{
  "num_hidden_layers": 10,
  "beta1": 0.9,
  "weight_decay": 0.06,
  "decay_shape": "linear"
}
MLP neurons of a small language model. Each row is named by its layer, matrix (gate and up: input weights) and neuron, and shows model dimensions 64-191. Each number is 128 + 32 x the weight over its row's rms, rounded and kept within 0 to 255. A neuron's up and down rows have the sign that makes its largest values positive.
After each neuron's rows, "fires on" lists the tokens most often at its 100 highest values on Wikipedia text that the model never trained on. A number after a token or word is its count.

L4.gate604 [134 155  98  98 116 174 113  91  66 118 106 128 101 150 159 168 126 156 138  64 159 134 150 169 116  92 120 114 118 132 110 128  80 141 175 126 181  99 176 138 144 120 109 120 123 124 126 145  71 135 143  63 102 165 116 102 100 158 189 147 161 101 138 148 128 127 142 162 131 107 154 122 109  84  91  87 171 116  78 132 119 114  97 113 201 198 141 139 129 162  72 152 129 173  96 148 103 104 103  82 133 132 104 163 107 173 129 133 131 104 172 136 132 144 107 139 161 127 251 135 131 111 184  61 103 144 149 106]
L4.up604 [149 119 164 140 119 198 135  69  83 111 106  50 159 134 142 131 103 203 158 145  90 148 134 148 139 137 163 120 128 109 143 102 141 157 118  65 154 104 147 101 147 121 114 119 166 122 100 129 103 161 126 115 106 155 121  84  62 110 138 158  87 120 133 126 200 132 171 203 127  97 172  90  86 146 121  84 126 120 100 170 121 111 102  80 161 106 115 172 114  81 116  98 146 145 172 126 111 130 118 136  70 121 113 198 123 164 112 123 104 100 136 114 109 153 188 148 111 114 147 137 113 148 111 175 145 137  99 122]
fires on: "ter" 33, "t" 22, "v" 12, " the" 10, "s" 8, "f" 5

L2.gate583 [147 182 168 130 118 138 150  70 108 101 127 120 104  70 190 162 121 148 165 138 118  70 127 153 157 133 119  86  62 175 136 122  94 151 214 151  73  88 153 111  89 164 166 140 114 128 155 154 123 192 123 146 174  98 134 114 120 100 157 120 160 146 120  97 181 158 125 172 160 109 116 114 116 124  94 134 102 142 154 170  82 117  92 168 119  93 129 132 110 113 119 128 127 139 202 209 110  78 119 138  94 135 150 146 133  99 126 126 124 147 139 183 127 113 119 104 153  99 130 132 129 108 155 174 102 102  66  97]
L2.up583 [ 87 165  72  71 115 177 125  90  87 168  96 118 149 136 114 140  96 163 149  97 208 101 157 136 108 102 117 191 112 167 162 107 104 125 122 175  96 109 150 141 111 147 170 129 111 119 181 144 150  73 123 134 145 160 144 108 156 133 166 126  50 127 147 126 161 137 136 131 144  90 110 163 143 129 118 118  61 138 131 129 145 140  74  96 171  88  97  80 149 152  71  91  96 164 111 142 162 118  59 130 177 140 141 118 114 155 128 152 101 166 148 160 189  78 155 135 111 106 132 109 140 162  93 198 105 159  99 124]
fires on: "ak" 28, "ct" 17, "ok" 16, "n" 16, "m" 12, "s" 5

L3.gate480 [ 85 126 150 141 113 164 106  72  91 126 169 151 197 138  85  85 117 128 144 128 163 174 154 177 122 116 117 125 108 166 125 107  86 115 180 149 197  96 142 140 144 151 157 151 176 184 155 115 110 166 153  80 107 155 111 167 126 125 154 170 116  62 142 132 179 112 161 108 147  80 170 116 121 140 101  91 123 143 143 128 144  84 123 107 160 140  82 161 156  92  76  85 146 122  94  64 146 120 165 127 159 153 135 193  75 120 116 143  96 106 168 123 187  81 124 153 163  89 147 138 160  73 128 144 119 201 136 130]
L3.up480 [121 140  80 140 137 131 109 105  75 129 159 135 176 141  93 161 137 113 156 152 160 183 145 147 110 113 128 130 151 133 112 142 125 122 142 105 120  80 190 137 157 159  97 167  88 126 120 131 154 114 167  77 114 187 100 103 144  99 165  80 107 119 146 164 161 181 161 170 152  92 157 113 103  86  54  71 114 123 123 130 102 124 160 122 208 184  83 155 175  76 121 127 231 127 130 102 102 103  94 131  55 106 105 139  80 133  99 124 169  82 135 138 136 101 142  97 152 121 154 140 175 158 136 193  79 187 107 147]
fires on: "s" 92, "ons" 8

L2.gate216 [155 100 145 138 100 146  84  33  85 135 201  97 109 169 111 166  82 173 165 144 150 138 134 115 123 110  98 107 114 108  92 165 102 113 163 113  70 125  96 139 184 110 115  83 123 156 143 106 102 154 162 177 132 101 128 107 123 160 203 210 120 142 143 125 162 127  89 108 138  74  98  51 122 137 182 123 176 173  80 146 161 102 131 156 116 145 103 106 147 150  74 120 191 141 125 145 195 105 140 131 120 134 175  83 114 119 145  89  99 123 136 146 136 129 109 127 168  56 166 114 146  81 153 130 194 123 160 159]
L2.up216 [ 98 130 113 179 128 126 120 171 148 129 156 151 170 119 186 184 115 156 159 142 142 118 184  61 114 103 109 113 155 130 141 124 151 131 119 144  74 136  99 153 152 110 153 113  74 100 103 134 115 122  84 144  99 151 131 177 154 101 135 170 160  78 102 150  82 145  74 167 192 200 130 100 166  94 130 172 160 130 182 146  62 142 109 108 101 148 127 103  92 148 103 181 171  94 151 139  95 157 182  61 133 138 147 164 123 178 203 220  92  90  63 156 133 131  88 109 120 126 160 145 147 106 178 108 103  89 165 135]
fires on: " |" 91, "eng" 8

L3.gate416 [115 156 203 105 102 165  83  58  83 165 138 128 127 146 145 118  86 171  79  83 146 133 118 203 112 130 130 126  79 171 162 125 110 144 109 156 118 149 136 164 135 102  58  87 156  95 149 163 145 168  61 143 116 125 127  69 107 138 145  99 154 117 174 113 160 155 136 153 111 143 162 147 151  67 146 106 129 106 117 160 141  57 150 154 122 139 118 176 120  99 131 175 167 188 116 159 117 111 143 100  97 181 123 126 176  81 128  95 108 119 117 135 167  62 137 169 155 146 139 145 166  50 145 114 129 147  63 132]
L3.up416 [ 73 139 144 172  83  98 147 125  62 193 134 134 144 172 116 106 118 144 143 141 182  93 128 173 160 151 164 123 120  98 166 167  96  93 145 118 128 117 113 115 193 109 140 137 206  89  92 176 115 145 128 137  72 116 147 126 138 126 154 155 176 160 113 149 106 118 142 132 117 182 120 119  97 130  91 104 138 161  99 182  50 110  40 175 131 162  84 121 162 194 103  43 176 166  88  94 141 151 140 125  93 174 104 176 140 176 157 135 113  60 146 115 150  69 105 138 108 122 139 155 142 127  79 115 156 160  60 130]
fires on: "e" 50, "ild" 30, "re" 9, "or" 5, "ut" 4

L4.gate631 [114 137 131 140  90 124  94  98  89 122 149 129 141 168 151 145  99 135 136 111 116  85 123 154 111 178 102 103 163 157 130 158 105 104  85 132 124 153 130 125 105 119 168  47 144  97  88 168  79 129 176 154 135 186 157 146 125 119 158 136 150  81 123 113 149 154 128 153 115  54 100 164 152 139 135 112 128 104 153 141 129  97 123 108 173 162  76  92  97 111  82 161 188 134 116 170 131  23  77 136 159 212  88 135 109 154  77 148 138 147 194 187  87 126 158 112 135 107 152 107  98 137 153 160 123 150 160 140]
L4.up631 [116 177 103 134 152 148 135 147 103 141 114 160  89 146 147 109 132 144 120  92 124  39  92  91 171 129 133 122  83 124  84 142 156 118 116 118  99 129  81  82  70 152 111 132 148 150 147 166  90 135  95  69 139 125  95 200 138 125 169 132 124 101 130 129 181 142 119 159 178 129 112 143 133 137 153 139 105  97 132 171 178 129 115 187 135 160 151  98 150 134 121 111 109 104  99 101 118 111  36 147 136 180  92 147  94  96  46  79 112 196 123  69 134 133 178 121 128 107 162 104 140 171 175 136 130 188  66 143]
fires on: "9" 44, "h" 26, " se" 6, "A" 4, "C" 4

L4.gate100 [149 157 115 124 116 130 134  79  53 124 192 180 127 122 157 112  75  74 122 109 104 127 143 145 105  82 121 116 145 110  85 133 134 138 172  66 140 158 173 152 157 122 115 130 140 122  98 151 138 140 222 143 145 129  86 145 161 200 119 129  99  94 202 124 128 144 120 148 129 110 132 170  94 113 138 123 147 136 178 152 174 104 153  78  75  81 155 119 122 130  75 188 132 149 106 112 153 142 121 162 149 169 122  59 150 156 105 154 147 127 137 172 166 122  68 155 171 129 107  92 142  60 127  96 145 100 154 164]
L4.up100 [131 116  35 109  99 154 132  87 119 106 124  95 128 147 203  99 140 152 184 145 123 152 103 100 127 143 155 122 134 136 111  87 154 175 131 209 144  63 167 168 127 143 137  33 149 126  97  79 101 176  69  94 160 121 126 100 124  42  78 162 135 137 165 142 146 112 125  99 103 166 154 146 140 106 135 116 107 131 155 125 101  88 194 144 125 124 130 161  96  99 199 192 164 142 155 131 134 145 174 146  97 194  70 148 191  83  91  99  70 121 158 139 168 177 162 177  77 142 148 106  78 103  64 175 123 122 120 125]
fires on: "el" 51, "il" 20, "ir" 15

L3.gate458 [169 129 153 167 153  46  95  68 100 128 147 116 162  93 122  98 113  89 134 176 175  62 176 179 171 102 155 153  68 119 163 194 120 182  83  99 151 181 140 152 118  86 126 133  41 109 120 132  59  84 135 152 117 120 131 199 140 144 147 142 117 105 145 127  99 119 121 106 142 148 103 112 113 146 155  81 119 140 139 172 139 132 123 143 133 100  97 128  53  94 124 156 164 123 226 133 157 161 164 137 130 169 153 150 155 146  82 140 131 152 159 157 122 127  52 148  72 212 122 117 141 119 109 196 174 149  98 111]
L3.up458 [141 120  87 131 128  76 137 120  83  60 151 152 139 168 128 102 137 146 136 170 135 165  95  90 158 107 149 104 108  82  96 148 136 155 145 121  93  94 109 171 136 142 109 188  98 154 117 133   7 100 129 161 156 124  63  98 118 159 122 140  77 113 147 174  92  93 129 139  99 113 131 108 139 117 104  47 220 127 155 133 131  87 178  92  98  75 145 114 164 128 167 143 141 167 123 181 117 153 168 144 112 103 174 168 103 194 167 113  68 165 129 143 166 136 138  97 121 123 118 151 141 151  90 131 126 121  79  93]
fires on: "il" 78, "ill" 11, "or" 7

L3.gate509 [137 144 165 148 158  97 147 106  98 157 133 126 177 127 115  98  93 130 120 111 101 120 150 167 153  80 135  69 176 163  98 112 156 120 118  86  96  77  91 157 102  97 153 116 103 161 116 171 120 159 125 171 121  84 120 136  86 134 127 140 127  79 160 124 129 157 142 149 127 126  87 148  81 151 107 157 141 185 151 149 108 107 164  94  51 101 151  84  91 120  75 151 156 101 180 113 131 156  83 125 177 110 121 100 106 208 132  94 124 180 168 170 137 118 148 104 141 137 105 115 124 112 156 138 113 189 106 200]
L3.up509 [129 122 131 150  83  42 125 102  98 157 209 151 144 112 136  88 112  96  94 138 135 135  83 112 127  76 168 121 130 141 133  84 140 117 175  59 152 125 143 176 124 103 140  22 180 109 117  73 150 165 113 126 160 138  77  68 116  95 136  71  98 121 129 212 155 197 114 134  84 131 101 104 114 103 176  81 131 134 170 129 105 112 170 217 181 161  98 167 103 160 164  94 131 146 116 157 129  94 147 126 154  49 146 138 108 156 162 143  90 125 119 131 158  70 114 149 118 146 115 141 123  99 160 103 121 181 155  54]
fires on: "ir" 69, "id" 15, "ol" 11, "ul" 5

L4.gate487 [136 152 151 139 185 157 128  95 115 121 138 107 221 244 158 142 150 171 149 136 193 119 160 130 155 125 177 109  80 139 184 179  69 152 105 136  98 110 100  86 145 164 140 140 163 125 119 165 117 139 143  83 154 137 148 113  94 210 137 130 153  80 168 166 117 114 156 209 151 182 174  68 144 115 114 126 126  97 133 161  66 153 125 131 101 138 133 183 158  97 117  79 154 132 146 163 116 185  81 105 178 127 127 124 146 133 139  96 146  91 118 132 113 132 126 166 155  81 158  84 169 107 183  82 178 157 125 149]
L4.up487 [ 96 149 129 126 129 132 140 155  90 139 139 113 109 126 108 219  73 158 123  89 112  93 167 103  97 126 122  87  98 157 147 118 133 119 159  80  93 112 126 160 124 149 141 126 189 122 116 175  99 140 174 116  54  86 110 111 168  59 159 157 182 108 120 111  81  70 154 139  57 115 113 159  70 128 121 111 174  88  55 120 108 149  85 104 122 132  91  92 185 183  81  98  96 161 121 151 126 141 119 113 101 164 125 179 162 130 143 138 164 165 105 125 146 129  90  89 158 113  99 182 108 139 152  99 120 152 138  98]
fires on: "e" 48, "pe" 13, "or" 11, "ou" 8, "t" 6, "ri" 5

L4.gate267 [136 175  87 168 154 146 135 152 115 148 138 130 113 147 130 158 153  99  75 148 138  82 192 132 107  91 100 141  71 135 172 131 159 103 111  85 136 146 133 151  99 113 112 116 106 125 118 159 163 121  44 132 109 150 187 180 180 160 155 143 168 150 160 148 160 107 108 151 192 104 150 148 107 100  40 105  59 104 174 160 114 107 143 137  87  81 175  51  57 131 109 126  89  99 129 150 140  91 111 146 179 142 149 167 148 116 143 123 159  92 155 113  77 116 140 128 113 178 106 146 168 132  65 135 208 132 114 122]
L4.up267 [130 174 136  85 132 110  97  55 164 154 107 146 160 115 108 120 184 143 140 142  56 118 154 108 129  80 137 147 148 178  70 101 173 154 112  51  91  91 135 143 129 160 164 151 151 157 148 183  79 141 138 118 115 140 139  60 198 160  97 153 236  63 136 120 143  88 195 155  88  81 149 152  46  99 119 157  98 147 127 124 134 120 116 157  69 121 138 147 108 125 113  80 177 106 151 147 134 133 125 105 153 159 130 126 121 154  99 147 135 171 114 123 117 115 168 130 132  97 122 164 103 100 141 123 115 133  62 132]
fires on: "t" 20, "or" 12, "ut" 10, "ers" 7, "k" 7, "le" 7

L2.gate439 [138 122 177 156 168 127 155 137 113 120 110 132 150 142 181 146 138 147 115 141 129  87 118 162 130 119 126 119  92  86  82 113 164 148 152 115 108 178 144  90 166 132 160 173 112 121  77  91 135 149 105 111 132 165 124 158  83 131 189 104 179 215 186 122 181  79 143  93 190 115 132  98 134 135  70 114 111 153 138  99 136 131 124 124 135  78 116  51 130  95 161 146 115  97 139 204 132  60 156 142  95 161 133 174  78  92 116 127  87 160  91 139  97 176 119 132 105  68  94 132 178 153 161 145  95 151 148 131]
L2.up439 [119 183 144  83 184 133  63  89 156 112 200 100 110 115  85 119  84 175 171 119 139 165 139 122 130 104 117 130 153 140 118  77 122  64  75 158 128  84 144 171 133 126 100 165 173 168  84 120 141  88  91 127 121 141 136  74 190 149 142 159 136  97 139 142 133 117 145 106 160  81 121 191  84  65 188 136 190  87 167 126 122 106 100 134 112  70 146 187 141 163 148 178 162 115  85 104 118 124 152 145 123 114  75 163 120 132 133 172 115 142 179 160 106  95 138 116  77 150 126 176 153  73 181 123 119 151 103 178]
fires on: "ff" 26, "cc" 23, "ss" 22, "ward" 13, "pp" 10, "v" 4

L3.gate107 [150 151 163 149  73 161  77  51  83  77 155 153 156 148 169 142  76 142 132 179 128  95 108 135 181 106 149 110 103 113 162 212  82 127 195 129 112 129 140 132 165 115 112  48 148 170  86 129  98 186  94 115 150 131 163  89  59 121 181 183 126 145 138 152 154 186 128 159 174 140 181 127 154 131 148  63 106 156 111 199 124  72 158 128  96 147 174  96 147 133 114 184 122 128 152 156 147  77 164  92  98 182 173 146 145 148 127 123  83 114 119 186 151 102 106 147 140 104 154 126 161 127 153 132 131 126 147 102]
L3.up107 [135 128 112 132  97 141  52 121  43 108 168 172 182 169 116  95  81 140 130 151 115 106 175  90 111  96  64  92 143 102 114 163 105 133 190 126 149 133 142  87 112 116 108  73 126 191 118 117 161 195  88 138 126  89 149 125 114 115 164 142 153  81 132  91 153 149 115 125  97 113 138 191 139 113 115  59 137 122 171 191 126  93 118 121  80 164 173 143 153 117 157 174 130 180 155 129 128 119 206 110 119 144 123 113 220 156 129 135  63 155 104 149 126  78  84  97 130 125  94 148 139 153 139 114 155  82 109  88]
fires on: "ri" 27, "e" 25, " |" 18, "ric" 9, "y" 8

L3.gate71 [107 140  89 147 141 159  54  93 108 125 139 177 166 115 133 125 106 105 127  78 121 116 143 126 113 100 153 109 136 141 137 170 147 144 104 154 157 136 155 159  88 133 140 116 120  73 116 141  94 152 106 119 110 156  63 109 144 159 160 107  69 162 180 135 114 119 137 127 174  72 155 185 133  84 108 155 142 127 114 141 149 128 128 109 157 158  83 209 136  55 127 122 137  91  94 146 138 190  92 108 144 131  60  86 138 186 109 107 154 168 140 127 147  91 107 149 188 152 154 111 216  73 192 119 187 169 105 146]
L3.up71 [160 127  64 179 160 109 124 100 107  91  92 103 111 188 160  80 142 121 102 137  92  50  92  87 172 118 103 130  90 150 120 149 192 137 113 213 164 144 140 165 102 150 140  79 148 120 111 174  60 186 107 167 121 130  84  97 120 170 127 143 130 168 114  73 167 186 160 146 147 119 112 109 140  57  99 171 133 103 150 128 117 158 177 148 124 118 138 128 125 102 146 127 138 107 103 143 108 156  42 152 173 143 148 102 136  99  67 110 108 132 106 112 129  75 109 211  93 118 137 153 182  99 158 175  86 200  51 150]
fires on: "–" 20, "ist" 19, "oc" 15, "k" 14, "C" 12, "9" 6

L4.gate15 [145 144 134 192 129  86  68  88  75  73 137 132 199 183 177 168 114  68 110 123 159 136 124 146 156  96 155 102 133 124 134 184 123  75 126  93 135 131 176 207  95 147 188 103 121  84 156 156 106 129 154 137 133 113 139 145 119 115 172 184  64 163 176  94 104  79  81 113 123 130 142  78  86 208 110 123 175 188  76 163 173 128 115 169 131  87 127 113 146 143 113 142 141 115 150 165 133 131 158 139 195 129 106 123 114 140 163 163 100 138  57 110 108 118 106 131  37 146 108 139 138 127 109 155 175  89 143 123]
L4.up15 [143  95  69 121 151 164 115 166 148 125 143 127 159 137 105  46 164 149 132 153 154 170  95 123 118 158 185 133 140 118  75 167  83  95 120 147 158 109 150 185 150  90 140 137  93 156  42 132  95 179 177  96  77  56  69 145 127 121 114 180 122 150 133 108  94 160 128 141 164 110 181 106 150 151 167 102 136  96 138 120 125  89  75 101 156 128 116 130 226 120 150 119 143 177 119  99  97 154 158 114 176  91  85 166 129 141  99  97 155 189 122 110 150 128  73 151 119 154 173 132 127 137  94 131 137 125 159 106]
fires on: "1" 48, "2" 47, "ill" 4

L3.gate235 [ 88 161 105 127 150  92 183 108 168 161 150 169 139 145 143 123 150  63  69 136 156  54 153 155 162  73  93 139 110 144 166 105 110 151  85  59  92 124 155 142 120  52 144 150 161 148 124 171 149 136  96 103 103 149 129 148 130 124 107 110 153 123 123 156 170 118 167 153 124  68 144 117 110 116 119 157  76 108 144 200  83 142 110 124 135 122  67 119 102 157  70 113 119 152 152 127 127 130  80  85 118 139 158 119 129 121 218 167 128 140 183 154  48  88 164 124 110 155 140  88 185  89 127 119 142 208 131 129]
L3.up235 [ 94 143 149 108 110  95 146 139 161  89  78 196 120 136  71 139 207 108 133  95  93  87 121 165 147 123 136 170 127 145 159 181 164  85 187 158 164 110 187 108  70 131 115 127 175 107 157  99 114 159 155  69  86 134 129  88 129 146 113 109 156  85 111 145 129 129 153 173 121 127  98 139 110 164 127 120 138  45 101 190 161 123 150 120 104 115 106 146 147  87  97  90 108 118 151 165  72  76 144 143  80 175 132 147 109 134 133 191 108 129  96 161 130 122 101 139 149  86 133 110  96 161 111 107 179 168  96 131]
fires on: "ou" 47, "our" 36, "ut" 10

L4.gate80 [169 111 131 139  94 136 119 115 134 115  98 147 123 162  99 177 129 151 104 112 165 114 164 142 170 107 131  93  96 136 122 152 135 183 122 130 199 112 181 130  83 171 120  80 110 135 108 118 143 161 153 103 168 127 122 128 103 173 145 150  88 111 173 149 179 179 212 153 119  94 109  83 111 127 141 155  84  80 134 136 124  66 193 212  75  98 133 145 111  74 143 195 180 139 141 134  95  97 157  96 152 155 162  96 149 150 195 166  76 104 145 179 170 139  67 166 154 100 112 131 119  80 175 132 128 122  89  99]
L4.up80 [153 100 165 157 122  88 109 114 158 140 149 161 158 159  86 121 156 182 196 117 172 176 146 130 216 162 111  74  96 133 115  99  95 154 143  69 151  74 104 129 104 109 147 152 142 131 117 148 150  94  84 117 146 142 136 116  59 133 141 121 103 160 145 132  98 162  73 160 161 129 111 134  88  87 120 100 128 146 105 200 127 116 139 153 112 124 109 199 123  98 128 118 141 131 132 137 156 131 154  40  74 127 102 145  93 154 105 129 105  88 113 101 122 134  91 123 165 157 178 117 114 104 116 125 122 130 138  89]
fires on: "ri" 22, "ore" 20, "le" 18, "re" 12, " which" 9, "or" 5

L4.gate657 [107 188  95 172  98 127 176 114  30 134 138 107 143 131 126 177 126 117 143 183 120 172 114 109 169  90 133 145 137  91 111 151 135 108 154  66  50 138 121 160 143 109 124 140 118 161 117 130 148 180 142 161 110 137  58 134  87 188 147 160 179 146 150 143 111  94 112 165 154  62 132 130 157  79 114 146 158 110  99 154 155 142 162 136 141 127 142  56 170  84 127 151 118 164 102 118 137 111 103 137  75 139 175 136 112 127  96 109 123 166 107 149 177 129 120 105  77 135 104  94 130 116 132 132 116 111 146 131]
L4.up657 [140 132 125 140  76 158 137 110 104 159 111 177 181  84 116  86 149 174 194 147 101 145 107 139 103 144 156 129 153 124 122 101 155 101 141 112  92  93 170 140 164  46 192 119 126  67 119  92  72 143 117 102 154 107  93 149 105  72 167 181 182 152 113  86  70  93  54  66 142 168  70 113 113 120 144 115 149 112 133  92 131 149  85 123 132 145 151 139 113 105 165 155  75 113 143 139 160 129 151  12  98 169 100 195 116  75  77 119 143 104 144 123 169 124 104 112  95 135 136 153 127 168 114 140 124  77 149 147]
fires on: "ic" 23, "il" 10, "t" 10, "an" 8, "l" 7, ":" 5

L3.gate11 [136 164 206 157 193 148 140  80  89  93 121 163  92 185 150 119 161 140 109 108 147 126 144 137 144 132 130  78 136 127 147 124 133 111 110 146 128 158  91 106  78 104 141 133 156 131 101 154 130 175  66 125  87 172 146 179 138 107 184 190 101 157 146 163 134 169 112 135 160 112 114 114 143  80 178 126  77 164 120 155 140  86 124 112 100 120  97  62 121 163 137 150 166 174 137 107 134  68 106 116 109 132 176 181 113 111  95 133 163 109 120 151 150  94 101 103 110 100 130 130 121 145 115 204 125 106 132 125]
L3.up11 [116 129 141 122  70 128 157 122 128 136 137 137  85  90 122 149 125 155 106 159  84 167 121 116 127 132  74 158 130 162 101 138 149  68 132 163 115 146 109 134 119 156 139 132  80 131 190 154 126 146  84 117 134 122 147  67 147 131 136 197  94 139 139 104 142 104 140 110 140 143  77 151 108 101 174 121 142 140 102 179 171 146  72 145 144 116 185  84 171 171 124 156 141 121 102 141 165 126  90 123 133  61 144 122  81  82  83  92 144 181 157 159 151  75 138 109  96 145 141 178 166 101 138 126 106 187 120 115]
fires on: "ct" 43, "C" 39, "cc" 16

L2.gate420 [112 113  93 135 145 148 123 108 106 128 142  74 161 115 148 125  71 167 153 157 149 107 101 173 127 117 164 149 148 173 117 108  62 107 113 146 152  98 122 103 110 163 145 121 150 139  98  73 153  92  79 113 134 120 148 186 114 133 121 164 135 176 137 141 153 148 211 150 122 140 135 136 122 110 183 116  91 132 139 129  84 107 111 127 110  99  95  97  89 157 119 115 114 136 177  89 161 107 123 117 123 186 169 159  97 173 182 147 143 149 178 193  39 101  87 153 137 127 147  76 159  89 121 165  94 126 101 109]
L2.up420 [186 110 175  99 180 129 211 133  97 133 118 133 104 128 135 115 103  64 143 126  78 108 134 123  96 112 115 141 154 106 190 100 154 144 129  99  89 204  36 192 149 135 101 164 132 130 122 133 154 156 116  63 105 101 155 139 103 166 141 128 141  72 178 133 135 172 111 169 149 130 159 153 201 101 143 186  85 107 155  90 152 145 173 130  99 119  96  97  91 169 135 127  94 162 206  88 194 162 154 134 137 145 143 188  89 182 119 169 118 115  76 155  92 186 101  51 133 145 147 108 178 119 130 119  72  87 174 149]
fires on: " |" 95, " (" 5

L3.gate219 [172 105 143 188 108 168 140 113 126  98 171 102 122  94 149 135  69 149 163 147 178 148 151 121 127 129  67  69 124 141 244 126 216 135 133 101 194  87 107  98 112 174 111 158 141 143 105 146  96 127 159  97 126  92 132 151 131 127 158 165 153 166 156  77 122  66 179 131 126  68 222 125  77 115 126 104 156  70 100 152  67 113 206  81 108 116 116 146 159  93 155 102 112 102 143 112 130 100  82 130 136 147 123 148  86 162 153 138 153 104  94 111 156 113  99 135 151 145 153 174 188 137 111  98 182 127 152 164]
L3.up219 [126  69  96 145  82 143 163 152 121 171  82 123  89 130 153  85 103  56 109 203 109 127  63 110 125 111 151 165 135 146 135 158 142 132 141 135 127 146 153  93 170 136 128 171 116 168 138  91 136 174 144 131 111 103 146 130 133 146 170 129 165 149  94 125 133 101 136 135 143 136 190 103 130  86 112 149 166 131 119 132  73 105 149  86  37 167 109 102 147  99 136  90 109  95 159  98 130 113 158 112 129  96  51 109  79 175 183 107 141  98 134 112 150 125 146 140 107 129 151 146  80 122 141 124 155 114 144  57]
fires on: "$" 38, "ow" 29, "+" 15, "us" 10, "ap" 4

L2.gate438 [128 151 120 156  96 145 170  74 136 133 143 122 126  69 158 126 137 115 100 144 106 133 125 185 111  91  95  88 126 132 123 170 144 122 170  89  78 131 109 109 161 159  97 134 172 116 111 105 112 152 135 108 148 139  89 159 163 171 171 154 122 112 128 113 109 229 155 172 126  91 122  86 157 182 104 146 134 141 116  55 130 115 154 117 126 118 105 159 136 185 126 149 142  97 190 123 191 108 101 107 190 140 112 108 104 166 123 111  85  87 207 177 100 143 124 126 131 109 144 141  94 134 165  87  96 160 102 158]
L2.up438 [176  94 188  70 170 105 162 125 120  77 161 124 143 162  87 116  80 128 183 112 145 100 112  94  86 119 152  85 151 103 136 128  76 125  75 106 110 144  48 167 109 132 131 121 159 139 127 107 110 140 102 144 119  87 158  90 165 214  98 171 163  76 166  95 145 150 132  99  73 107 121 219 141 108 151 139 136 123 133 123 122 118 129 144 154 144 172  70 138 136 119 119  88 140 113 109 145 122 151 180 121 186 164 171 120 163 169 149 121 150 110 156 144 178  95  84 119  95 132 140 121 108  65 114 161  82 118  92]
fires on: " (" 100

L4.gate39 [130 156  95 142 132 182  81  79  94 157 147 122 191 130 135 144  99 144 146 161 129 125 103 194 144 138  96 118  89 174 185 174 137 161 188  92 125 154 142 175  58 137 139 100 151 132  91 134 128 118 156 141 119 137 118 117 125 123 115 124 139 163 145 143 122 143 123 139 212 113 109 161 141  97  70  73 157 131  71 132 131 120 101  84 206 133 154 137  76  24 122 132 116 138 134 115 137 127 117 112 176 169  99 115  99  73  96  92 137  92 164 164 142 122  98 159  82 176  95 136 178 124 162 113 144 175  97 136]
L4.up39 [ 80 197 135 129 159 122  96 104 147  42  57 117 126 133 100 187 147 136 155  97 143 106 100 134  79 133 152 116  67  84 157 118 159 145 111 180 138 138 140 218  89 115 164  55  78 158 106 104 120 133  86 186 101 121 130 128 121 149 125 134 132  93 107 120 107 109 153 174 157 136  98  79 137 190 104  97 119 110 102 116 149 149 100 145 126 139 158 118 122 134 115 135 141 111 155 142 111 110 199 142 167 190 134 148 151 117  86 142 143  94 124 144 105 105 115 145 113 140  89 159 159 126 188 113 127 141 141  79]
fires on: "–" 98

L4.gate6 [125 144 133 174 152 128 189  79 140 121 147 121 148  95 155 136 115 138 142 170 142  38  91 170  98  61 138  89 108 145 123 157  49 147 142 150  90 185 108 166  77 158 134  94 119  66 163 112 120 171  95 149 143 132 140 182 108 149 169 123 145 126 121  70 113 173 154 177 101 111 118 114 131  72  76 110 146 127 138  43 116  86 158 110 118 194 152 121 108 126 200 147 104 194 167 137 189 135  86 107 106 122 139 172 118 131 118  99 116 119 169 190  98 154 117  83 116 119 147 175 116 116 141 154 110 118 127  51]
L4.up6 [126 126 172 122 103 170 162 160 125  75 170 106 154 127  97  75 143 194 133 152  89 106 181 141 132  90 107  88 177 163 122 149 163 109  97  88  89 170 112 192  63 138  82 150 132 106  79 114  78 109 122  76  78 145 137 161 187 133 132 124 181  91 180  77 141 169  97 135 144 129  89 151 138  92 135 129 132 104 119 114 143 134 129 135 151 132  64 106 109 130 134 104 136 142  85 101 168 143 117 108 144 105 150  74 145 141 211 163  97 155  99 175 134 105 124  70 117 105 150 162 160 191 120 130  98  81 102 105]
fires on: " (" 99

L2.gate271 [ 84 164 108 153  83 185 121  66 127 139 210 133 187 140 116 125  88 112 149 137 196 161  83 120 102  89 116 163 113 136 151 103 131  70 151 158 120  89 141 117 119 193 140 151 147 120 153  88 161 133 100 101 120 150 120  96  90 169 196 114 130 139 132 121 129  99 101 127 144 136 191 123 172 143 105 166 128 151  77 114 168 109 147 107 172  99 125 153  84  86 129 136 126 149 106 130 168 143 165 111 106 117 125 165 104 141 145  59 117 179 103 135 129 119  93 100  83  86 125 154 125 111  98 138 121 139 120 170]
L2.up271 [122 127 122 113 128 143 102 105  92  81 178 146 159  88 109 132  86  77 157 153 100 137 144 165 168 113 143 107 152 114 104 101 104 102 112 105 119  67 189 170 181 180  90 180 113 146 135 152 179 136 118 104 131 141  61 144  87 167 142  97 137 110 176  96 146 126 153 168 110 119 119 100 146 173 190 113  99  72  70 110  96 113  93 132 180  98 105 154 102 158 180 154  84 182  84  62 106  85 129 140 105 103 119 225 112 137 113 162 159  70 140 126 167 112 179 107 101 108 170 158 141 142 118 145  85 149 121 201]
fires on: "s" 88, " res" 10